{
  "qk_norm": false,
  "init_std_down": 0.0,
  "schedule": "wsd",
  "decay_fraction": 0.943,
  "seq_len": 256,
  "train_tokens": 150000000
}
MLP neurons of a small language model. Each row is named by its layer, matrix (down: output weights) and neuron, and shows model dimensions 128-255. Each number is 128 + 24 x the weight over its row's rms, rounded and kept within 0 to 255. Numbers have three digits each.
A block is one neuron, or neurons of one layer that tend to fire together. Before each block is what it responds to, as a language model described it from the Wikipedia text at the highest values.

Responds to: Token after an article. The first token or word piece right after an article or determiner (the, a, A), e.g. the first, a N(avy), the f(ather).
L6.down12:128136140148125110119156140143113155137118139154121139148093118121104112104067145103182133120129140108126119102089089133136119086126119144117092139109154104167130165140137125145132133121150144052107158140181115107141151100125167144133132140113132159140133122143135126072129102131143155091096131109137075131106123098124146173099073107084123155151148060169102126141153131122124096173130
L6.down119:146163149138132129130123112105136089133112108127144122140170154165130078149131128132114096098132118133063129096095120125105140135143091116134146110155106133111110085150166173127143107141131147126134100107085122135157133175130131088134155138136110115153147074107148166091142141122118061149108112119126163166119131165130174121142135083169126074126127156144122105087154131133124105142170
L6.down143:133111151161116089098144112166144101133139140123139083104122150127112088126137117112151145142128109112093169137120145135153124106117140112106141091127110132107117124138125165130136185148111097137124087141124156123143129136118097135118148119148132169097126142102129142115118118142123131127120162135074124153127137106125139126123084122124117117115163126143146151102136172193146089139163
L6.down146:071101115165149144107112111086086142098152106145082137134138107155157129096110139105130173119084144085147102138112168136193132100144127123114144116108128131156181116160122151145130114117132135143121130131115130156094122136140116108116095121149157145146101171164077121131140120080096156145141158135101146133106195148160078154106106143140144140118088164140130090089122106128104125147098
L6.down340:115143125165082114113176125093155118136087155127108089151080128102138108102131148152140117141139093128105099100112118164128105087172155134119120158124125118118107138103123200133115100125130124099121152138129147111154168105152106150109149116132126178112118156079116148062114120093163127128153118175122137118141140105105109136119167100154141125100118112101175077120140111125178127116108
L6.down378:176142117161144133107076170080139145093101155176114158103134103154149122133141114114151062146128119133123127146113153136131127149151107102093108136097125136156114121094092142101140111134115108045134152124138134187117147131137166126070122136132146147095128134143132145126123115099124132120164135104161132162149143107105157163132149108109097160128116135184114133159145130133116158095146
L6.down476:108130125110091122142094120153122158099128145124117173186133145144136128131131124107114107142153126131146139195139069147185127116109137108073093131140111159110158113111112109148102123135097075155105169109121113099117119107108103109098136086127115152119114144127103088104098125116148167153148108157155111113141160145130132112129106094134147130134158144133134154136101130152070095108119
L6.down975:097115143156127134163100139135107119103116161165124116113088155137135107119110145104129100110158133116155109132116089178145161083151113128105152099118129126108173130110134156128133120149115102134120141117130125145119119147116149118121077151135136063099103127146120180100116089129128126094145119124173155155151139153102159116169075093138110150132154121138161094100121122134164129093123

Responds to: Clause-start subjects and fragments. Opening tokens of a new clause in biographies, mostly subject pronouns or who after commas (he, she, who), plus word-initial fragments like I(reland), be(hind), b(ene).
L8.down960:121098152129149112136128156163180111134181128137125123120140123087111151112170088075120136156107172113114121113145140134107145116165095096138137122134154185099098111131102113112165122086088111102164147155168124146137128122098133129116070116150142135159177118147141179132139149168092093103156121123158137140102090095097129131066114102131191096129163180142083162118131105134153123137121

Responds to: Ordinal first, word fragments. Mostly the word first after the or his (the first vote, his first DSO), plus inner fragments of split words like proce-ed-ings, re-d-esigned, E-ar-ly.
L7.down20:159100117081110134098101109126080117155105102159112151140109164096133125135071145098088147152141149133148135101138136137121134156127131156102156099167114153125090119154091136115133169134112117102107115113118128122137095108127119148138131170167085147125163133142175139111130103108130129152129127136119146170131159127133133130131140162152132116150105137131093091134109144096154103107131
L7.down31:134086142096130162120095129141131142125084138090126130127124111142150143120041107165078161134136147127169122108121095064154136156151129135115173138112083158111111153140128167114141113095146102103166153111128174148133145146125122119135140138142176097133151100101133155101122115143102077157126131128098165142133100150133143114156136136115146178107122106125127087120105154144107098088122
L7.down369:140111122107144163082178135100153120115136123129168121101159119144098133110133121116155134129130127094151118119103107123085122146151080181118156108146096143123131126146087142127117178100124144152140155092083113152118133119153116088151117189137081144138171105084160124124112110125104141131152130120133095109126124142148139110121147133129094175107155121150075153114134146139146135106113
L7.down421:118129116133151146136094153036121133175137120118136118144155097135159128141093118141121077142144115110135116138129126123103115133141141139119105102124127140142096093146135141093126145147128117126124142130097101093126146129166119117135134137106107132128181119131135114133126127112122114153134095164128142155138159155100096136127125180159114142148137112151143158127151121174186136162127
L7.down656:119098135127103145128076139139125140124092142128129161134151098111096130121092128163158138103086119143135119106149110123123137135072097133096118124107122095126171117107126120096120139125152170142108101172137136113099141113119191139131141130137193106099115121087113169161125102121176100129148088133113135155132172128156180044120142134092122110138148196150175116185127076141132151097113
L7.down679:164123106116123099112110098121134104132132123129158131149122157169098147138101153109169098121123108079145114106133104130112138130128141136129129155156139162090122139158161127157094123161154115057131110148142103124131114151146107154140096136133142118108148140125137131141142115128129120127117115121063138129116127167157120116135159132130113118146134115150150124116122069122153132137098
L7.down780:067154125146114134118104113087117150118144087132100095121096147152139160119138125111072148110106160120107071155123132147122100120112131161120113126145107128156162089167108171109164121170112102146135168119139153093094143159131106163099121099149110106091122147122129093168122093141117095113127109180115138182099150132142136110146131117101129094125138104129151101113134115151093101155131
L7.down888:125120124132160130093160155106128117158157115123105179139125128087115129132113156082175164127150148165090147107101157138089109130123140101084135136120117111080101141145108106111121128129118125120131091143155089076138143123116150088129138166165130135117130112113134191136155148155135129132116107116125147116162169141139154171131139151147089129156101143095140138101178146120139138130126

Responds to: Sentence-initial tokens. First token of a new sentence or paragraph in expository prose, often a split capital letter or In, He, It, The, plus paragraph breaks.
L6.down58:116077121132152127163123128116094180139130154083090135163115149129141124131146147106147133110143121149150078129123149152127119128155137159117112100094085144117112092112057155164137098137131087143158148088153135101137107136158105114174153085146132132128094112150152144109093113149120134163057124126124136130163106120154107114133138122089100124194130112166171155108148146162113115153143
L6.down460:155117127114113131121109116085141129125108150146132148122146136115115124139131100128150079133181104133157143114134138148145122121121133118121148153135167165140155119110127104083132121146140133128130115135128142116129113111106116124122135133147135158109145107137129115166109133156128123153137126144140142101120179117098088113156161121132120138117126104113134168137101118101093132135128
L6.down483:144132154148132114120126150142081155132073161138128177111088161122124112120128139131104140115128122110147141144141129148139108125175115161124148124100130126108164109121109120146147128104073136145135105097137123082102107163140092163095108136122116134147098082146115148062106133093125158169144099124112100118111103099137121110132095130087112124191144118101116155121135113086138170124141
L6.down502:103126148103148116147126138118136104116082138132170120115113152133129069118127133102096104160140115085102107083129124104104109152105092101127143129110145117112138135142118123114112110110168096132129146143099145109168122114129105088133182096123096087114106123112141159164099144121123197144108185135128183109146083113155136145134153097097166131130142141140161140119159131115179127130118
L6.down522:112150104131117158149126131049156124134124123125109114116124144121123168131149132130116107156168112127124145124105145154136103155121128117140133119123137138126142137109115127106128108145154144141131126129135119095164117111148122130154135137127114152118115104136134143104113148115131135149128126122160127087103180133104072137156141145146126151120107109139122148133130105130131128142128
L6.down546:155117147142123099124114125100117150114137099139151116135090168081102098130109114097110112142135151124124102109137118126164152128115170127119156126143161120105124127171119115140149133165160127112134169147128127128127129117111092099124149138115120186131123106137178108126116124134110147135116117096102125089118153114106144120150107145163124145163124136130136147117118098099108103118151
L6.down568:135107110118100145113143087136107170106158105155126144135142129115119118148122127133097147117128105117134135103173175087097097133173104095130120097123110184121104153100088124131153158172133176086122138112101131085086131134113180134104097111167132086115107114140154128119079152119129093172100136115189102130138088107129109121134134106106161141114106123076134140131164110140116142132165
L6.down782:150158125125161134145124118085131130148132157134131126127106118166118108121140135121136104119122122122130122149114157161131122139103120124111142113130149161114143112129122158129080136153173127143118141145127120083141107135133118146139152092115106158121117111147133108124109133132123111128130136131121161123109174127126077124136149116122138139129137112119119137148123097135116093140150

Responds to: Mid-word fragment tokens. Short word-internal pieces (often a vowel) following a prefix or first fragment, such as re-a-ctions, dist-in-ct, prop-ell-ers.
L8.down603:082125114142128057138093133143109149105093113165134038093142088152102138144131193174098143093128141128112132126093131112141106101111137123122150147140108157155126113118101122134126130128125121121129134104132146136100134138183135136096128142163108105108126145146115093087160063126127166148165131151145136158114159129159091118116117160114120088129080152135116095131127106109155120135136